MLP neurons of a small language model. Each row is named by its layer, matrix (gate and up: input weights) and neuron, and shows model dimensions 389-484. Each number is 500 + 50 x the weight over its row's rms, rounded and kept within 0 to 999. Numbers have three digits each. A neuron's up and down rows have the sign that makes its largest values positive.
A block is one neuron, or neurons of one layer that tend to fire together. After each block is what it responds to, as a language model described it from the Wikipedia text at the highest values.

L3.gate88:456447374462454502513525530489455507513503554575553505467434414468529531551510505490458513504526465486446466545490538628464598460542455531410540496470506511531547485455504513486509604542526519566458505474475514525466530500492489434476487448464574409456534548417509514528445515534406512497
L3.up88:490546516469522445425461472485479539475557560470526554471461494541464493583463528445506463418504506479491469471466438439463466456526457470427396510520519533409468554559476474522504588636476456505522487486467411498445478466481478521547499484536551435600516478488482394450505571470538499487
L3.gate199:451499483398519597497575396453431520514463449444542533453521494523591492469452541496512515543522437492396440527508510589479465532596488530598572420460467461458427496407370470526509434504472467447526507523477479562379501505531473586554529449499532468543537434471460418452532563555474550508
L3.up199:453490487509611502539480542419499403426468549377394445521430556586446515485427548522488560481542475475458404484521543481562470471569517465461430583571449470428525472488538462504568451540516484425484449454485442514460493517550562474520421551522503464551519517570485499430468469468476513533
L3.gate951:493454491513544497542587595582629413525455390543492375516525549473486379417469508443525532506570532533491523513501464533522478414498553484526530522519544425525488427519501517533451538514525409474595523586435573523364413434545511520522494444479411591369462548565449473516527486601551517469
L3.up951:469512499502484514513426484484494594410534582415585478480443547491526505581563491493538499508571402543450416482553521540487478610512517479488499560556592437458567431515450418479503521499579473398473512554575526532526548520626535493488483469567566483514456535458411562491449591455457546431
L3.gate1138:469466523555413447552555546507476462515491558466501493547492479394474479537558455512494462455464500478535462552429562605462491457489481457496536481461461465471571508420414458425504514439464475430456526532463516601559412470547480559409572523499552485448524514538411490560437463468517492540
L3.up1138:483364400519493513534574541488530503365434465540511456478469470523480485497521466480495557404554433543468501597633463521571492443510607534474473562462570541520589512404540533511382531588424509559552575483469485418528525495574507529509448472555453505552510460434426461519443588473596489483
Responds to: Word-ending subword pieces

L12.gate368:480518526424503531498423511503533433529462488464562599505465498427489510476531528533510636408499533464544585428474461570433482482549446476494395487447455481599463496506481538533410466537477451505569561469432490536516471492555500524513484494395456383553545487508485497500537482497495490526
L12.up368:445518423516533425588517471500457472396431497515576553526548470542477520564532481499518577543471474480462512451422581462457560494439484546563521504527442494613566465477448504460411502525510540564489525518522457450508533573438445521521485553583430438565531513466452480502368490473439458513
L12.gate1052:490421498426435534496477524543428419487600535478558530458552585506461482542558449530510485603465492651580492535457628497475482531408464481433476495562518545504430539497537413423408507452424537556485440561513569475525544547466587509469475606530525453474478574572422459487476532453519456494
L12.up1052:444539555453482491530513490594527549518495479544556574437479540504396461445477450564549448571485560662494514415489520466547487485552487543580464412498448538567535440435504406528456449471494503492472534462476524383486557503551436479525506495497560568487474522532409541490455462533507461539
Responds to: Word-start subword fragments

L2.gate64:535524495472500446483539455581380484501430420409497457530467504519524463533468482429416496548532498506453488507482515447487536515423466445517612608466558519556416521453419457464569403454603524421463517433497600441445527543545512457474540479395500530544558559503485575411566526431488488503
L2.up64:568464608571598473472517529426509559547536552440515475542430533483532535549575536554554455553419497440500618605498455465387523545490549533528522531447486585431521506534494454486561434493508511568470434487416562611467467599496561487396599510589574465549509500479540492510541449543610541493
L2.gate103:517574540503471509524577530532506584533397495520593552439508522521495441450433465472563454428594450520485452554474510507487567521509621536484496425507536467519461447591583519539454478572481520513485576519521383422543437515457531434515520492532478574568589516507462467449559533482428466519
L2.up103:524517453435476459559569552541512546490444483510502542460491469536505467527409574469562504575499485426530516581377539494444510489443456581511463587518554541482454552455455563496521445374462475485532577427558454440521498481474608574455584514480442495552502433587532485470539457535511527491
L2.gate241:402460440551552523477634458523500526443525540542449460545499550537430478502483572557536418504439434503496544524440535488475534519482502484393518613540478550581453444458549496423525466491601540545422577533589463513460568501494460608491549531430478565521534427501538521512530468562552510516
L2.up241:465515494434507572452569369535510526522520530506473481470537527527561496597481349492547544518520517382440484473552472564510527597506460492468516525430639425449482504502481533487509422467498492528483494430456596520496589542524484537481441521480540397397470561493610532485457513492546440504
L2.gate315:514535520591516475474549436552532446559511511489406435544499576492529498512440430468439541473433509490515491522502568511485488444559556467594490456482574447435484457459515510518507461538509438516573439530593497545544496449476432501586477481502507455497539445471538579522439453476464487486
L2.up315:457530541502534529582508456585544561521578543447521573457507532529475424570413433490435514493502500475447422496476413488533495431584534481485522482572509555453460416446473447534461484538588476653479484608436425478480472492445481409598566508468540471485571468515476462580400464585530559528
L2.gate421:462399445559598498523505539506550576570514513469506491517510559456516514490477566455508540506533499568479499591464539493541467564438526457455436584401460472507440450500579495499509540447497508394533539504562450477458445468501525566524542454460465543579534388481539441499548419490510483517
L2.up421:451449509522558460460547497502441537458519547464465513636497592576527452590470455557476508499548502554543556448578511410498582576411499461490462648502519486549523362498497498412467410429561484477516458403571472477504416571493468632548478488533506492554560504483478380485394551522466445566
L2.gate605:506490480488449488563581455478418568449464458547508482535536511491523525547475496505489457509468446529571497560426472522527510552524507476490561489429458528514485429480569595496521444531553534404579500523572478522452447537538519471591554395542601509478582524556426519572448417470487456470
L2.up605:611552480498505506388427559543558442512439570485533520509497429482464469574555499488607537518504497493532526452502481447518491560511444471469558504576524425494454516477527462444560468546555448437514460480613499607351548530467497465586488499459537534409589567496554400523603452558571525478
L2.gate1150:469532493547486511620486439550370482513509518521540519506466623439480514503468495407528507556517431548488433468513436517484525542499425438487507529492544594578425501506540539503372506452515449481422450486517534599581453433554510562538484390498499499573518511460483519455450488507446451496
L2.up1150:523448583513521522459514485364571520456472525484539482470492526409480521479521578518453484468515544570479516515459577528527380595502572500479438579555448506396470434412449591503608490528449454464449542395399497543533561541481510496481498469528483472571493423600526535454533529503585459457
L2.gate1275:498476491595489567546449500537506482447443505510482540591515510585535488481507509507469537508480465442462580610464493590513629573447509575479532549473666472520559435467480591487490458513507454488515505501553543445533527569550577512398504499476556467451486575541480545511475543492502586501
L2.up1275:510464503485515454463511430532514559497487523455516467468516471487551503517535437528475467487436439550466436535561438591474397579443563548459444550513630496469457523457581507491545492395396475470498551448504561446495547506482442509551525447514515544588632478452464577449499515483551488575
Responds to: Sequence adverbs also/then

L2.gate121:525483432495497597468469463542525427511467479556559565537464476438605514442539548500460555460544553475571512439467458487510510515534542506494439530474556479488422452466519490481478558566470513627457552528593571473500528469512515538526427450519506482423508516469540517413500467472539567450
L2.up121:491526493457465527533489466592475520513463559476425539524535439585519539464564468549404507489459608588545602466576519550582515475558451472481556570559486528512531442463479645530474447452560494452504545437505516517522486546440532538529466524523460504610541619464383498562462464418434445552
L2.gate167:486550555450516508511484549557421509557506553446564557455466490522536475477544529448526466516556543397525496456458549479457577425506478483524454451518546395592441527535475523469525502556524445541510571528572407562533470437522513439539430474550494555393561444537507498577435514381494541577
L2.up167:451437486506516466526531400511520527542483519456488546422557603478547470563483497537506539504586488389539479547506441503513549443520508534497497497533473552446485495522514535421503487496411544447505555521527551425559479471471537486490521488567568413478594451473557510497499438464453490600
L2.gate603:502512488485545511414421518445570436565573551516472583553590539548478511526542533398511502548521586505579548444493450595591554567438496595554570458480522471559448421481546545512466480491513547603568525527532443502643483518505407527411502472475480409546511411487478375401457432546501593537
L2.up603:520389524533483465565474492511458416532481503507478458420451476468451552403435474565473463426447568470470494490473442460464646515406458577520530498541433574523483531504487509493491573483496561564552473469364650518504542517426507575433490553568465477440539419491496435499494516455401472454
L2.gate779:456410460489514495482444526509460526520504488493573555469488537525610555482538527469484527514485552468417590518503506460445603498398538468481499559514498520531507523465476510487544489532427486504516551370511535459603430490531478508455526504539479599460557472521472518515586566441414544578
L2.up779:529467434596547461491457524576507548540489482531508496518479552458424605461507495505513472478389486556476549484487492511508541515564423461527571438504498446551545518567464460530552453485557438478611470453562499449477526500568509504484424563497518530488567440503512528618494505526522494458
L2.gate963:522461515478441559501523543479456524488551593587524494510514485536501510451595455412592405498507565460621460548474457555449443407406459484506495478487434431526516405468499488402516475559489502487452563512505487558586460536462503452477534484470448552508447490456426496487550474473497513491
L2.up963:565571501509534513501486487553508521537457468539500436519497518500504576541437366569433444585515470498432516471515403551550449554563504528480516442507520631503404499492445494535481469529479584425529501440563439470574520391488495551512533546485476423413556496550504469373543557567479528525
L2.gate1059:487577528441557450473496461514514523568511522559562448498574528518464486480463462495534523461489471504512518483556515539489600550507542557483405390578492470535568520480554585451485518597441479522528487570487495498575376554438364512494583486507516591487538511525432584443415464471498559460
L2.up1059:456534523574525568477456480435479513486445503507500526536392489527519604455507524518555528423403483512524460421492421537565505499497421445455474458560551548466500531435569505422481439555497578529459497613506458598513474637497552416479479573507465502566448510501476454579508482397485682514
L2.gate1326:479498425501498442571545561505564454519505487435533483522488492472425474525500524435440555500499575495475585556487495600492505439555528476519602480446479487409501463500489525510581483474546464473519557541572514473590470517553557527480462495511518471494469470467544537515524486473403567533
L2.up1326:429434444514504422518455523418503511488455491503463537561567547469506494411473568526459369605393523527529472500419520467502502425448646590467409472464541466491488510452493577468533451556473614518614543484552481404582410487499497479529493519473498431497464475565562519397521499509474489491
L2.gate1333:549490429527430607446452511530499576468488445428523473466475452477537483565573550497463535570574529431540454490484520537501474557497413648488582537524500431476586390444512490491492589599492496506444500441411445420532480525529449591454509459568564545430500454464434554430496434453471502517
L2.up1333:583585525572510598402597484532527528558552439526518460398519507430486534552530571524613514476410518521472484517515516603391406565449509488496556496433504482502539521501550469427423418484461627500560498571524438447579566486490487506448515537539460479529538441576494452420538518518453456480
Responds to: Word-initial fragment pieces

L12.gate685:514442498443546544547507566472501511462471509511423540504461502603434487514495473560407402599523501508467487544496455552553534534488479500402457453505416492494421533495443443513481560541535499504684478536432484484478484475539618474503471444484552474489564596455501474410501475506563434551
L12.up685:419541471447513479510571480587555440526573531540513429568469501525548537527518495499439552465476494416447506541561591456579489477537489523517622600432544460525489588459518547583569528509506478552505531526503537524463523496509510442544531507469477436511538544473514381563559574510364478601
L12.gate1272:493448539515609517474375498602443457575474563509478533449549559563473406523454533556504563451501488453475511544544424519529538493530509406534496538646466527503485477543468508532492520513555450564484455483481581413423428519435474578451532496457522551531521514448438477524483453553570461489
L12.up1272:569501414498462510483468482462532556519529440475462608513537470576486444576474525467489513505543508414551493493525518562536486505493449471556534516496478501560452606512465565534414512491460481548461520567450393458516531559443533567533502527534454494462516365516527500558454526547411536503
Responds to: Pre-verb auxiliaries and adverbs

L3.gate186:576461536411545454482426539538367555479514518451471540500363493571515517446402556462514456471516338489489532408460587488567492556482521480508445445496563584450436427456481493446460497592474486469446502434577534605489475445422425435452499508499483477440495520475575448492559439525497464459
L3.up186:496409410566536465457446589583429477480427475503552499525476436483470570467466429515460483545485466437539466422530480532448606479464512455482474549436481539520522568494504545540480490525557417443497455519505509489570455516525542560550519551528458544527495578547411543532466480513383474463
L3.gate301:533491442554482547481495528423486498509386441469525447367396525563595462537416535500510546536441566437419476389521571527547492501341457530566529551563598510555508461415443538425493435450449507493471495488525426404544423498402429465398511533339509491452506553495519488383485454585425509442
L3.up301:496497494472555445546524548533504473433578484375444483543461456436603470517481514448487423504523438502469399460466520532542436413431501457590509362576498482540503419569500575463525467480533624602533379547468541450563651532530566465458540573451515526477527532525466450516479506532565381490
L3.gate1156:486424504469509507487564469490515497582478475494533519530504531435560505495534548510499491427554478431432609547438495496441451571544494604504472513493523455482517516506483525547462549398477558592540504485494460523460489618448545466636503542479492523504440474496483586402492590488521472518
L3.up1156:476454498472554520512425527486503551536479517460434508502532426501410478551445500516520458520530528454508498504555550426466498465505451530523462404460575520563576485464512466487584519543577582448561550557520529361500407554476465539548444564535526544445503422586396536485588474548458511464
L3.gate1300:553502476544587476394410538404396479421552462401632535485528499543459548483500570387473590454553465535448460579554542583468409487466462515453566499544456506463530497522530572485448497515418501518554549468543421422538485502526510528538559544456503568542570555472543437487545511589518472572
L3.up1300:566412462453480468587514561535471538485420446524535447551500537435530498564486525454403393516528564563447587552428556578548455505492462628512523422460473535530536529490486491501576496520602519451556502489506547499528485544472541532473481523570523536555476460594446486510480438543481490544
Responds to: Additive "also" after subject